Weights of a small GPT-style language model, trained from scratch on English Wikipedia.
Size: 11 layers, width 448, 7 heads of 64, MLP 1216 GeGLU, vocabulary 2048, 27.7M parameters.
Training: a variant of Muon for these matrices, 531M tokens.
MLP neurons of a small language model. Each row is named by its layer, matrix (gate and up: input weights) and neuron, and shows model dimensions 288-383. Each number is 50 + 12 x the weight over its row's rms, rounded and kept within 0 to 99. A neuron's up and down rows have the sign that makes its largest values positive.
After each neuron's rows, "fires after" lists the tokens most often just before its 100 highest values on Wikipedia text that the model never trained on. A number after a token or word is its count.

L3.gate86:20 50 38 57 70 38 49 42 41 57 55 20 56 50 45 49 36 37 47 36 54 48 51 41 43 38 34 63 52 70 53 63 58 84 55 26 46 47 34 55 36 32 63 36 56 43 54 65 60 49 51 49 71 45 68 32 44 44 46 51 78 54 59 52 59 56 60 64 87 49 67 48 62 49 38 48 50 60 68 48 35 53 62 31 60 57 39 49 38 53 64 42 58 63 61 65
L3.up86:55 37 54 52 41 57 53 36 45 49 59 33 61 47 55 50 50 44 42 52 42 45 60 56 45 32 47 49 48 78 34 41 90 46 54 51 38 41 16 32 58 39 40 49 56 61 42 46 50 50 54 52 88 20 50 58 51 56 78 77 52 82 57 56 62 53 35 41 37 45 28 58 33 49 73 32 48 34 64 57 51 34 35 43 51 52 39 28 71 61 52 53 60 46 37 52
fires after: "D" 23, "T" 20, "S" 19, "M" 15, "m" 9, "O" 8

L4.gate521:54 37 62 61 46 54 32 40 59 53 67 57 35 39 28 55 41 44 47 66 46 47 56 43 69 55 52 41 52 52 35 47 44 44 45 57 48 38 63 45 62 59 49 56 59 45 37 28 32 64 63 57 55 39 51 47 42 48 51 51 75 45 67 51 41 47 51 38 57 48 39 62 62 59 58 46 32 61 46 66 28 40 81 62 45 66 33 38 67 36 60 30 61 51 58 83
L4.up521:57 32 61 28 52 61 20 51 43 47 44 34 65 31 35 44 69 69 41 35 36 53 60 64 46 52 59 44 53 65 29 50 40 30 38 75 53 65 31 42 45 74 43 59 62 54 53 67 45 50 53 38 56 64 47 56 49 32 42 59 53 47 44 53 30 48 49 39 35 60 40 37 53 39 37 30 48 24 34 55 70 49 35 60 35 24 54 45 53 72 68 60 53 44 63 75
fires after: "h" 28, "gu" 16, "Al" 8, "str" 5, "C" 5, "H" 4

L5.gate595:46 60 41 58 54 29 43 60 55 49 67 68 44 51 49 48 43 60 53 56 47 68 54 57 47 53 57 32 37 41 44 61 55 49 42 48 63 64 38 40 70 61 58 61 65 41 44 56 62 57 56 74 39 57 32 54 57 60 29 67 51 33 41 36 60 44 51 56 39 61 55 66 38 78 28 74 48 48 69 24 25 54 54 53 69 42 66 37 47 57 48 65 63 31 62 31
L5.up595:31 35 39 45 50 36 56 45 47 68 52 22 48 26 44 48 51 51 48 55 58 59 56 43 24 27 63 32 50 58 38 54 57 51 56 53 31 50 60 43 21 60 51 59 67 66 55 25 73 53 53 31 69 40 53 81 53 69 64 50 53 46 40 57 37 51 50 59 73 58 27 72 47 57 38 56 35 48 44 60 32 48 38 74 57 56 39 42 42 53 42 57 51 59 57 54
fires after: "8" 16, "6" 16, "0" 12, "5" 11, "7" 10, "9" 7

L7.gate551:54 32 45 58 50 35 63 60 39 50 32 43 72 44 51 30 52 69 69 40 43 36 70 46 58 64 37 65 65 46 53 78 68 42 63 60 48 60 45 38 40 50 38 48 49 43 46 65 55 53 78 58 48 65 44 53 54 59 50 56 30 60 38 42 56 69 29 52 22 65 57 71 45 46 51 55 50 59 64 47 27 47 40 36 39 57 54 71 65 55 54 62 59 39 46 24
L7.up551:61 35 40 63 47 39 67 45 35 43 49 30 79 45 52 50 47 44 21 57 61 33 42 45 55 46 45 51 48 27 51 52 45 70 57 41 48 35 52 27 48 54 42 49 45 56 46 56 55 46 50 42 79 63 69 41 58 54 26 64 40 64 48 61 38 59 48 69 40 31 58 30 33 51 52 29 54 39 51 45 48 53 57 52 44 67 58 41 83 55 54 33 45 52 65 61
fires after: "in " 37, "during " 8, "In " 8, "for " 7, "we" 6

L3.gate511:47 49 22 49 29 38 61 45 59 77 38 41 59 72 52 34 57 47 57 40 55 50 42 57 26 46 54 34 83 50 73 20 47 75 37 45 57 52 42 69 45 55 48 53 50 36 59 31 41 61 41 61 61 52 57 49 52 53 51 43 56 30 56 45 49 43 81 52 48 56 55 51 40 48 38 37 46 62 52 41 46 58 41 60 35 62 40 49 47 33 53 61 36 42 50 68
L3.up511:37 51 50 30 38 42 51 52 46 54 60 36 39 66 24 64 51 53 38 70 56 42 38 46 52 62 51 48 35 63 46 47 73 67 31 58 46 49 48 49 61 64 60 40 55 53 44 53 46 53 58 58 31 56 52 39 43 41 49 25 30 67 65 47 43 56 78 71 48 58 45 67 50 56 72 37 59 58 46 30 44 75 55 56 57 42 54 64 41 46 38 29 66 57 76 24
fires after: "- " 31, "D" 13, "d" 8, "the " 6, "O" 5

L3.gate547:38 39 47 42 43 53 36 72 45 49 46 41 57 54 50 51 41 30 62 45 78 38 37 58 21 63 44 53 48 46 61 56 43 41 59 68 46 25 59 29 39 44 52 56 48 63 52 70 48 49 58 47 45 40 52 54 55 41 20 48 40 65 45 45 58 36 04 47 47 40 27 54 54 59 45 46 61 43 48 53 62 31 42 64 51 55 55 51 62 30 57 54 55 40 52 34
L3.up547:56 46 43 48 45 80 38 46 69 51 42 80 52 47 64 43 50 45 46 48 67 31 41 54 45 45 75 70 72 46 57 57 29 58 55 37 57 50 53 57 59 72 55 61 57 35 33 41 52 40 69 85 65 42 53 40 41 51 32 50 66 35 39 45 50 44 28 30 50 47 54 55 36 36 59 64 50 40 52 59 33 26 23 54 57 41 76 39 63 54 56 44 49 54 67 60
fires after: "sc" 15, "C" 14, "pr" 12, "is" 7, "ph" 6

L3.gate497:52 63 47 46 49 57 39 26 51 32 47 36 48 60 57 52 72 55 64 44 64 52 62 52 49 47 58 46 73 40 63 63 35 31 48 64 50 62 42 70 43 28 57 45 32 54 62 46 45 49 41 52 46 56 44 26 40 31 41 39 45 40 33 42 52 44 71 51 23 58 53 49 71 68 47 52 30 68 54 53 60 62 64 43 54 42 48 59 52 27 29 36 50 43 64 41
L3.up497:63 33 42 71 44 55 51 53 18 50 59 51 61 65 45 51 58 50 34 82 50 34 41 54 59 26 40 44 62 61 58 52 44 58 68 51 42 63 36 67 51 75 50 35 39 39 40 80 51 36 66 65 44 51 49 53 45 69 50 43 51 59 45 36 52 33 60 49 42 41 42 54 39 62 44 49 38 59 55 63 46 51 36 42 51 35 49 51 65 52 43 48 36 50 70 56
fires after: "| " 41, "(" 11, "===" 10, "; " 8, "\n" 5, "the " 5

L3.gate387:52 59 46 63 61 60 36 49 51 50 49 73 64 45 57 29 44 55 52 64 10 53 63 64 41 47 39 37 42 49 46 46 30 38 51 43 72 43 34 39 48 64 69 54 51 48 67 64 31 62 58 94 61 70 39 44 48 41 53 70 44 47 57 65 44 37 60 58 40 56 50 28 49 42 65 41 45 53 57 64 39 51 60 50 48 58 43 69 49 38 33 35 33 50 46 50
L3.up387:87 43 52 48 54 47 46 49 54 43 59 43 60 62 33 41 46 49 51 42 44 56 34 56 59 41 66 42 57 49 48 49 48 41 53 40 41 41 39 57 47 48 52 40 39 55 56 67 59 54 58 56 42 29 58 54 45 60 53 41 45 55 57 54 62 44 51 55 57 52 47 50 53 78 33 70 54 56 51 36 60 49 50 39 56 42 34 41 61 53 66 53 39 60 54 44
fires after: "f" 21, "F" 13, "of " 8, "to " 5, "A" 4, "with " 4

L5.gate1201:73 42 58 41 49 19 62 49 46 38 50 53 36 35 44 50 43 63 43 75 57 47 49 70 30 59 59 44 69 56 29 56 61 42 62 28 57 58 60 55 55 49 54 60 63 42 55 56 62 41 71 45 49 52 57 56 47 48 39 44 53 33 83 50 51 35 34 60 58 60 52 61 64 61 25 46 46 53 61 50 45 43 46 42 47 19 62 35 58 60 49 45 50 41 56 57
L5.up1201:51 41 76 60 60 61 40 40 41 62 48 46 66 45 46 45 41 58 81 59 52 72 60 63 49 49 39 53 55 59 59 39 47 73 47 38 41 55 44 60 42 52 50 57 63 44 40 60 70 51 37 45 67 53 61 40 67 61 50 56 54 75 42 40 53 57 45 65 58 46 43 43 27 56 63 65 44 57 42 44 31 52 51 66 57 37 34 36 38 50 40 49 50 55 61 39
fires after: "6" 24, "9" 21, "8" 18, "5" 16, "7" 12, "4" 9

L4.gate1040:44 50 45 47 43 47 42 46 48 44 67 70 41 51 65 57 15 53 62 52 26 26 20 72 65 66 25 42 58 44 50 59 38 28 50 59 63 79 37 46 25 15 76 61 30 59 34 56 39 63 57 55 57 58 77 72 68 46 33 61 41 35 60 37 48 48 49 70 39 57 53 22 61 47 35 81 40 57 43 50 58 48 55 51 50 53 37 51 51 60 55 69 55 43 49 32
L4.up1040:48 72 47 57 37 56 42 54 44 19 55 43 31 38 39 41 64 55 44 55 22 52 26 46 34 22 44 37 57 71 46 45 54 55 54 55 93 88 45 74 29 50 55 71 46 65 45 54 33 81 67 34 52 45 83 40 69 37 35 52 41 43 43 49 45 41 42 61 34 59 34 42 69 52 52 64 41 44 51 57 70 74 40 55 56 49 53 60 71 43 48 55 57 45 48 33
fires after: "|" 80, ")" 5

L4.gate707:65 54 61 43 72 50 60 69 53 55 45 23 53 58 55 42 39 58 52 59 34 35 30 39 62 45 70 54 51 38 55 27 58 62 37 67 60 59 58 49 39 50 51 48 45 39 48 58 68 55 57 22 57 55 81 61 52 49 45 59 51 39 46 48 41 55 56 55 37 54 57 47 50 43 60 74 61 62 60 59 72 45 46 41 38 46 52 58 40 63 56 44 68 38 38 39
L4.up707:52 27 54 56 55 66 57 66 41 54 45 67 39 40 68 58 45 47 70 37 09 39 26 38 39 41 53 56 66 89 45 69 52 53 45 55 54 55 69 53 33 49 37 60 51 60 64 46 61 51 44 47 60 39 36 46 62 57 75 75 38 41 62 45 46 40 39 53 44 46 43 64 32 46 37 52 76 21 44 48 46 72 36 36 38 46 39 62 42 48 34 50 51 44 52 33
fires after: "| " 84, "+" 9, "." 4

L4.gate727:49 39 44 57 48 36 40 51 64 38 47 59 73 47 44 41 34 47 43 58 39 61 46 65 64 59 59 49 52 75 41 35 43 44 51 55 52 81 58 42 54 51 55 52 50 66 63 57 72 57 62 69 48 57 71 42 61 48 54 51 56 63 42 33 60 47 43 52 69 41 55 42 43 66 34 53 27 63 36 50 52 59 67 49 41 51 69 65 42 46 58 40 59 39 59 86
L4.up727:79 43 64 45 45 53 57 60 23 48 52 49 65 60 27 39 62 32 65 42 58 71 39 32 51 46 53 45 46 71 21 56 54 40 43 66 64 36 60 31 35 62 35 49 39 67 40 58 39 39 51 43 48 58 48 60 18 45 49 48 55 31 34 38 42 44 40 67 47 36 40 65 45 40 35 65 48 36 54 48 50 42 58 49 41 74 48 54 39 39 49 52 52 55 51 60
fires after: "c" 13, "ex" 12, "C" 9, "n" 9, "was " 7, "str" 6

L3.gate735:48 39 29 55 57 51 56 50 52 53 48 43 34 47 42 51 44 54 66 44 59 66 62 58 31 50 50 55 44 54 59 61 67 46 40 43 42 58 39 25 50 43 59 60 49 38 55 36 44 52 59 51 58 55 51 46 53 49 31 50 50 24 36 65 34 82 39 66 49 50 51 38 54 48 47 48 41 57 74 55 63 36 39 74 50 50 27 52 45 41 53 38 61 55 38 57
L3.up735:58 58 45 44 31 42 35 41 55 40 51 59 46 18 52 49 47 77 37 49 40 34 46 51 54 66 65 47 53 53 51 46 48 52 43 54 43 51 46 54 42 48 56 40 65 83 35 43 46 32 55 26 68 52 47 37 39 52 46 41 51 53 65 54 71 50 46 45 45 49 51 25 53 47 44 39 59 46 48 44 52 64 49 60 53 24 45 38 50 36 47 54 36 79 73 39
fires after: "| " 20, "t" 14, "T" 9, "b" 9, "pr" 9

L4.gate815:48 60 43 43 45 49 47 72 60 51 44 41 43 64 64 46 40 50 48 47 33 50 56 53 42 39 37 67 60 38 46 48 48 56 57 38 84 42 27 56 48 58 66 45 36 28 61 71 29 72 49 62 46 52 52 62 75 60 47 53 52 35 30 71 37 31 73 54 46 53 49 43 49 27 24 73 50 43 36 61 43 42 58 45 56 57 59 75 54 35 66 54 64 52 74 51
L4.up815:35 51 23 45 37 60 51 33 50 41 41 48 60 49 43 43 45 45 48 41 32 52 53 48 44 73 45 46 51 66 34 77 87 40 58 53 56 44 52 35 55 48 57 64 54 58 48 67 52 56 58 58 41 24 48 55 58 67 61 77 49 66 25 64 38 59 49 49 41 54 67 52 56 50 47 55 33 56 43 41 43 62 46 54 57 63 65 52 58 43 46 35 49 63 55 57
fires after: "h" 42, "H" 16, "M" 13, "m" 10, "f" 6, "F" 4

L3.gate828:42 47 29 54 29 35 54 59 49 32 62 53 24 33 46 53 69 52 34 84 57 63 39 64 43 35 38 25 52 59 32 53 68 53 55 55 68 68 50 53 72 65 51 44 72 54 59 45 57 47 64 49 64 51 48 56 52 35 54 51 58 25 47 45 51 59 56 73 32 34 32 44 49 49 51 41 44 59 34 55 38 54 31 69 48 41 61 33 32 49 41 57 74 46 50 32
L3.up828:39 67 54 47 62 55 32 45 56 51 39 45 41 52 65 57 53 47 63 41 45 46 49 70 32 54 38 36 61 38 52 69 40 50 59 50 61 59 57 57 51 49 55 69 42 44 55 61 76 72 63 67 45 37 56 63 61 23 41 52 83 66 49 40 35 56 59 60 40 55 31 54 33 54 55 54 43 43 45 79 52 48 50 60 60 31 45 32 55 70 61 65 48 37 39 41
fires after: "7" 27, "6" 23, "8" 18, "0" 13, "9" 8, "5" 8

L5.gate249:36 63 43 42 47 58 52 68 51 53 56 44 57 63 45 51 49 41 31 44 54 55 44 36 45 61 51 35 46 55 43 36 63 45 63 68 44 46 30 40 67 50 61 33 51 55 43 45 65 49 53 43 63 27 26 62 48 45 38 46 72 52 57 43 40 58 40 43 63 48 49 64 47 52 15 46 55 53 43 51 57 38 70 47 69 27 58 50 59 65 51 46 40 56 72 47
L5.up249:29 50 39 51 26 32 52 65 70 42 35 61 40 44 27 47 36 57 45 65 44 55 57 36 48 48 56 30 32 38 67 55 61 28 41 45 43 62 23 44 54 38 50 44 52 64 38 33 50 53 67 64 53 45 42 42 38 65 63 41 30 72 47 31 57 58 51 44 36 47 68 33 51 65 66 39 48 45 55 62 52 70 59 46 61 57 41 63 70 54 56 31 56 83 59 37
fires after: "A" 18, "V" 12, "S" 10, "." 7, "ra" 4

L7.gate493:48 45 50 49 58 51 46 50 57 49 30 38 49 53 45 62 52 44 60 51 65 50 68 69 53 26 63 36 79 54 48 54 45 51 47 58 56 54 44 53 45 43 76 51 58 40 65 47 36 48 47 47 51 43 66 42 53 39 40 51 47 44 83 43 42 28 35 58 33 49 24 46 51 53 54 59 59 64 39 52 49 55 47 51 37 43 42 50 68 48 56 58 63 42 38 59
L7.up493:65 64 65 60 40 56 50 64 48 34 49 33 45 52 42 46 50 67 61 50 48 68 63 42 41 69 51 77 47 17 43 49 55 25 57 48 34 29 40 62 37 52 49 43 66 60 53 49 79 45 43 33 45 48 35 47 61 79 50 51 43 54 40 56 44 29 46 27 44 54 45 56 46 47 26 55 48 66 67 46 55 64 35 42 55 37 38 34 40 55 40 55 65 55 43 43
fires after: "| " 29, "6" 10, "8" 9, "." 9, ", " 7

L7.gate163:41 42 45 38 42 64 58 48 38 25 32 63 76 41 55 47 38 39 67 51 66 35 40 39 46 42 65 38 34 64 54 39 55 65 50 46 47 64 53 64 74 45 53 61 50 73 44 50 42 45 56 50 69 63 31 53 68 46 46 50 64 43 53 30 37 66 46 71 51 49 59 40 41 73 58 26 40 44 51 72 49 40 31 49 45 53 33 38 48 61 62 49 54 54 44 62
L7.up163:35 53 39 57 40 39 58 78 47 63 58 44 60 24 51 58 33 63 45 69 60 46 38 32 13 37 57 39 44 40 54 42 63 39 45 64 56 45 56 59 51 59 78 47 60 58 45 55 46 40 38 21 54 42 48 32 34 64 25 40 51 60 43 45 65 64 26 53 57 40 55 42 49 52 61 60 59 36 40 52 37 56 47 61 49 61 36 83 50 56 61 69 63 51 65 60
fires after: "| " 32, "." 8, "S" 6, ":" 5, "Is" 5, "4" 5

L5.gate401:49 60 32 57 64 57 49 59 35 48 49 51 34 69 45 55 56 40 57 54 63 54 40 33 41 43 55 39 55 51 60 51 48 62 54 57 52 47 39 49 38 39 58 55 56 42 69 20 51 59 39 53 60 85 50 32 38 56 64 55 39 54 45 39 71 50 72 52 42 52 64 62 64 54 50 50 70 35 44 71 53 50 60 37 46 51 57 67 60 64 50 27 50 60 56 48
L5.up401:63 51 71 39 54 48 55 40 48 16 40 58 35 33 62 37 61 54 29 50 23 53 60 63 31 48 57 32 74 46 58 49 36 24 46 69 39 49 52 66 76 50 41 29 46 40 53 59 53 72 52 44 41 41 42 39 39 48 40 57 61 30 37 26 73 55 56 33 45 49 58 50 49 42 39 51 56 56 61 30 33 28 53 38 47 49 60 45 54 46 41 45 53 41 38 46
fires after: "| " 57, "(" 13, "; " 4, ") " 4

L3.gate596:45 40 27 37 42 48 45 67 41 37 64 70 60 49 54 48 63 67 64 32 69 45 69 59 41 57 37 34 69 51 57 50 45 39 41 52 50 29 63 39 44 73 45 50 43 44 39 63 61 31 58 50 50 68 70 48 57 51 43 61 58 36 62 58 46 60 35 57 51 33 50 61 47 73 52 43 63 57 57 40 72 43 67 58 54 48 62 66 71 37 53 63 65 48 23 69
L3.up596:49 62 60 43 50 48 57 64 53 19 44 72 46 30 50 57 42 63 46 54 51 39 53 53 54 64 69 66 41 39 46 40 53 44 58 66 66 29 27 41 66 37 72 40 44 41 53 69 54 39 49 36 63 60 53 27 51 60 61 55 51 51 56 41 51 45 47 41 61 54 59 39 42 48 59 42 41 41 48 36 53 44 48 74 57 65 46 37 51 49 76 32 57 54 59 64
fires after: "B" 20, "h" 11, "H" 10, "W" 9, "T" 8, "b" 7

L5.gate289:60 73 41 65 62 50 41 54 35 34 47 45 52 44 50 45 31 72 37 30 51 49 45 51 48 46 49 55 61 45 44 46 38 35 58 34 72 49 43 47 59 58 46 67 67 56 34 23 72 54 38 60 59 44 43 39 37 46 68 57 34 44 66 29 38 42 58 46 43 56 36 77 53 40 51 34 41 45 53 60 55 43 38 43 52 53 56 63 46 49 51 52 48 37 28 54
L5.up289:60 52 55 74 55 54 39 50 46 43 54 29 54 60 35 48 58 59 35 73 45 39 41 44 61 70 39 54 46 35 48 65 61 61 52 54 46 51 50 66 50 63 68 52 47 50 38 55 66 67 40 63 27 77 48 44 55 49 69 55 50 46 68 47 59 40 67 51 55 56 52 64 51 66 36 60 56 71 45 46 65 34 49 53 40 39 30 34 28 57 76 43 44 57 50 50
fires after: "| " 44, "(" 9, "; " 6, ", " 5, "i" 4

L5.gate825:36 33 33 85 57 39 52 57 54 38 62 51 61 33 48 45 50 46 46 44 74 23 66 56 75 63 56 37 68 46 58 43 56 74 58 39 55 70 41 73 48 54 47 69 45 57 33 54 56 48 71 33 70 28 49 71 61 64 33 48 67 46 51 53 60 53 53 66 38 52 37 58 42 53 51 45 62 40 37 70 57 49 48 43 48 24 62 31 68 60 57 52 46 33 48 49
L5.up825:55 41 44 63 74 45 54 42 36 67 51 46 40 52 52 64 61 62 42 55 41 66 64 69 34 53 72 43 61 44 71 37 53 71 38 49 34 48 29 39 67 41 49 58 51 50 47 50 48 42 51 33 35 53 41 57 67 74 42 49 42 53 66 62 45 55 27 52 57 47 36 39 45 40 72 42 25 56 34 43 37 56 60 48 54 56 41 60 42 43 60 38 74 58 46 51
fires after: "3" 24, "1" 21, "2" 12, "0" 12, "4" 8, "5" 7

L3.gate585:51 38 56 61 39 48 52 51 50 37 35 43 65 41 47 49 63 61 51 41 42 41 64 49 32 43 63 38 45 54 53 45 45 45 50 60 33 46 49 58 28 55 50 44 72 34 47 65 71 62 41 57 47 53 39 63 43 33 18 50 43 63 47 50 69 63 37 39 60 45 50 54 45 51 45 34 39 36 40 74 40 40 52 70 38 59 56 68 58 67 57 42 46 49 46 43
L3.up585:67 59 57 44 58 32 45 69 63 47 37 64 46 44 55 53 53 44 59 53 39 38 49 50 37 48 64 54 40 60 46 47 37 42 35 52 69 46 66 48 54 55 59 44 37 73 42 62 60 46 42 68 55 44 75 51 50 45 32 43 31 64 13 51 63 28 54 43 54 41 82 78 43 37 51 54 47 46 41 37 59 43 67 51 22 75 49 55 52 42 79 12 50 46 48 43
fires after: ") " 47, " " 7, "| " 6, "3 " 4, "7 " 4, "9 " 4

L7.gate1088:52 71 28 55 36 38 49 59 71 37 55 50 35 34 39 38 60 27 40 65 38 36 58 47 59 48 73 40 59 56 33 52 50 54 68 35 69 60 58 47 60 32 34 37 48 49 50 54 49 51 50 64 64 48 67 62 50 60 71 61 62 17 47 59 56 44 32 46 57 40 37 46 48 44 55 44 38 48 47 33 52 54 31 45 60 55 49 54 44 27 39 50 30 51 37 44
L7.up1088:50 53 57 66 23 48 45 49 23 55 51 52 45 62 49 41 61 76 46 48 67 54 52 58 51 51 39 55 56 83 52 66 47 42 41 51 63 38 73 52 61 26 28 43 39 33 43 75 50 47 55 63 26 70 56 70 28 51 57 54 38 57 41 40 67 67 56 28 50 48 49 37 55 47 37 40 59 49 72 58 53 51 53 47 60 52 36 46 40 57 59 51 36 45 58 37
fires after: "| " 37, "\n" 25, "\n\n" 10, "re" 8

L4.gate704:51 48 46 41 46 61 44 56 61 58 68 55 33 56 55 58 40 44 43 65 46 27 45 41 52 55 34 55 63 55 54 61 46 39 37 40 50 59 46 50 59 42 38 31 35 42 67 34 22 52 50 53 53 71 56 46 60 49 52 48 45 53 52 48 51 58 63 26 39 30 32 42 40 49 33 70 32 36 67 64 58 60 47 44 59 52 19 40 36 37 35 54 61 39 52 47
L4.up704:43 51 55 57 57 55 39 45 49 57 47 55 67 39 31 34 59 47 46 51 57 70 13 35 27 38 39 60 36 98 61 73 45 46 57 56 44 52 59 52 25 52 64 37 29 39 43 71 39 65 70 57 27 22 36 59 45 49 35 71 48 63 51 56 56 29 53 53 62 55 59 60 49 62 37 42 54 41 56 41 49 45 35 82 24 71 65 31 46 47 55 54 60 62 51 54
fires after: "\n" 92

L4.gate1075:57 54 47 40 72 50 57 48 46 36 41 37 22 52 52 63 56 32 61 40 58 46 48 51 55 28 55 55 66 47 61 52 74 59 56 53 48 78 18 54 55 44 64 76 50 42 59 46 32 42 41 44 58 45 45 56 64 65 40 64 49 68 43 41 19 48 53 45 38 52 39 47 60 22 55 62 58 33 44 42 67 48 36 65 61 61 46 61 38 47 27 49 58 51 54 44
L4.up1075:47 58 54 60 40 48 44 36 47 38 59 45 15 37 64 50 52 51 40 48 44 48 39 50 55 40 64 64 57 43 87 37 41 42 38 26 60 56 33 49 43 58 59 49 56 46 52 54 60 47 37 42 64 54 59 35 62 48 40 59 62 63 59 47 55 45 45 42 36 79 43 62 73 54 44 55 71 52 40 43 63 49 51 49 47 55 54 64 40 40 55 41 52 60 64 42
fires after: "t" 20, "F" 14, "P" 13, "T" 11, "f" 11, "comm" 5

L4.gate951:54 37 48 22 68 32 35 51 37 48 36 61 50 52 48 49 49 41 54 55 47 58 41 64 51 40 43 50 53 62 43 59 37 63 37 52 55 54 56 80 28 52 69 70 58 52 67 53 51 72 32 40 50 57 66 54 50 48 52 39 73 50 68 36 44 58 47 85 56 52 53 35 51 31 55 51 14 37 53 64 35 34 57 63 58 54 36 57 50 35 56 59 49 57 64 37
L4.up951:41 55 54 48 34 40 56 56 57 60 52 63 64 53 41 49 48 49 62 38 75 62 58 68 54 37 45 44 60 61 54 44 24 39 65 61 52 59 44 57 53 47 71 47 80 64 27 39 45 46 39 52 32 50 56 43 55 64 65 54 54 41 48 35 37 27 56 64 42 72 50 43 76 35 51 33 54 37 43 36 44 38 57 18 38 55 59 37 38 39 49 49 40 53 62 40
fires after: ". " 31, "Th" 13, ", " 9, "in " 6, "| " 6, "In " 5

L3.gate862:54 60 30 65 51 44 42 57 65 63 47 40 26 67 67 57 51 33 37 62 50 69 69 53 47 55 61 42 52 47 79 17 56 53 61 74 45 48 52 32 27 42 59 40 53 67 63 59 40 71 60 39 45 67 56 51 45 67 47 58 46 69 44 68 36 56 52 60 42 66 24 60 53 80 51 38 48 61 50 64 64 36 40 45 60 40 69 46 50 51 67 45 42 46 64 49
L3.up862:59 11 71 60 51 53 66 55 55 44 49 49 47 49 76 24 42 51 65 80 54 63 61 45 56 56 52 54 71 41 41 55 63 27 45 42 53 52 56 75 49 59 44 31 55 46 71 65 55 49 39 61 54 42 48 47 48 47 64 55 57 44 57 29 56 25 56 28 35 35 48 38 34 51 49 45 47 46 45 41 37 80 33 64 50 73 36 36 43 43 55 55 49 26 36 41
fires after: "| " 20, "(" 19, "," 12, "1" 6, ", " 6, "." 5

L3.gate47:31 35 57 71 32 51 53 39 62 46 40 47 43 45 47 56 44 56 59 41 42 23 52 54 34 49 44 49 56 55 54 55 55 65 57 53 57 61 43 37 55 70 57 48 22 39 33 56 56 60 40 33 58 47 84 54 37 46 29 65 55 42 66 55 54 31 66 61 46 56 56 18 43 52 58 62 44 66 33 51 54 70 47 85 63 27 65 48 59 51 57 58 52 46 44 57
L3.up47:53 69 58 70 37 64 53 49 50 30 50 66 35 38 55 57 51 39 46 65 35 73 41 54 53 52 40 58 57 51 46 58 58 36 43 69 86 49 45 32 44 12 51 59 51 61 47 64 56 54 74 36 53 45 57 54 39 41 20 46 36 57 49 54 57 53 36 46 75 39 41 45 62 59 50 59 60 43 48 80 59 55 61 52 83 75 46 49 76 66 48 45 51 51 42 40
fires after: "." 52, "|" 20, "==" 5, ")" 4

L7.gate50:49 70 40 75 55 28 41 57 44 45 35 78 53 49 45 64 68 72 65 66 59 42 66 25 38 33 63 59 22 55 35 68 57 48 59 39 38 36 55 63 79 41 51 45 59 46 36 50 46 56 69 64 57 46 49 49 56 68 40 28 53 53 58 48 66 55 53 54 48 54 35 59 39 51 46 64 52 45 37 42 55 56 54 46 56 45 41 45 47 41 51 75 41 65 40 49
L7.up50:64 59 53 38 48 38 51 58 45 54 66 42 50 35 50 53 63 50 62 51 25 59 50 65 39 45 55 48 54 24 51 61 30 55 42 60 50 50 60 44 72 63 63 29 57 49 45 45 65 29 55 63 56 45 24 50 64 65 62 64 53 62 58 18 62 56 42 51 32 63 44 44 46 45 44 45 49 58 59 65 32 54 56 43 63 51 43 43 62 42 55 52 48 42 48 79
fires after: "| " 37, "land " 6, ": " 6, "Wom" 4, "4 " 4, "3 " 4

L4.gate15:53 62 76 51 48 46 55 63 42 37 53 45 48 58 44 60 51 62 47 40 63 57 58 46 35 44 64 46 65 51 26 43 73 52 42 51 25 65 59 63 35 60 60 73 54 65 56 51 47 83 58 60 44 49 51 29 44 28 68 47 55 50 54 39 53 63 24 70 34 42 32 61 60 55 46 48 52 25 37 60 27 53 31 51 40 61 51 66 74 23 32 61 39 51 53 51
L4.up15:58 57 34 52 46 29 50 38 34 52 43 38 59 54 43 55 37 39 32 58 52 04 55 55 53 51 51 16 49 36 42 30 10 33 54 49 54 51 52 52 46 46 49 60 52 20 49 52 61 48 59 47 33 68 70 39 61 55 57 85 39 61 56 64 32 45 71 63 42 65 60 64 32 44 55 50 66 64 34 33 50 53 37 54 54 45 50 42 45 46 33 30 63 45 40 60
fires after: "| " 44, ", " 8, "the " 6, "Con" 6, "In " 6, "in " 4

L3.gate615:38 25 30 35 59 56 46 46 62 51 48 44 54 61 37 42 57 42 58 43 69 61 71 62 48 41 61 66 51 68 40 44 64 38 54 65 64 54 64 46 49 46 58 08 49 45 51 60 48 42 57 42 62 60 49 59 59 33 71 26 04 34 52 59 70 44 47 64 63 36 58 63 41 54 52 34 55 64 54 54 51 60 63 67 53 42 37 85 40 52 57 51 74 69 48 61
L3.up615:57 46 33 46 43 30 56 42 42 32 41 67 40 52 40 58 42 68 89 58 45 50 54 72 48 58 80 48 29 39 45 48 57 54 46 71 60 54 59 55 53 46 58 50 57 74 39 71 39 65 46 64 59 39 42 48 36 47 20 50 51 75 70 48 63 47 49 32 44 26 65 50 50 36 33 40 47 71 46 42 52 32 44 38 73 44 45 63 37 33 50 60 43 39 36 30
fires after: "T" 25, "L" 12, "Q" 9, "G" 6, "v" 5, "| " 4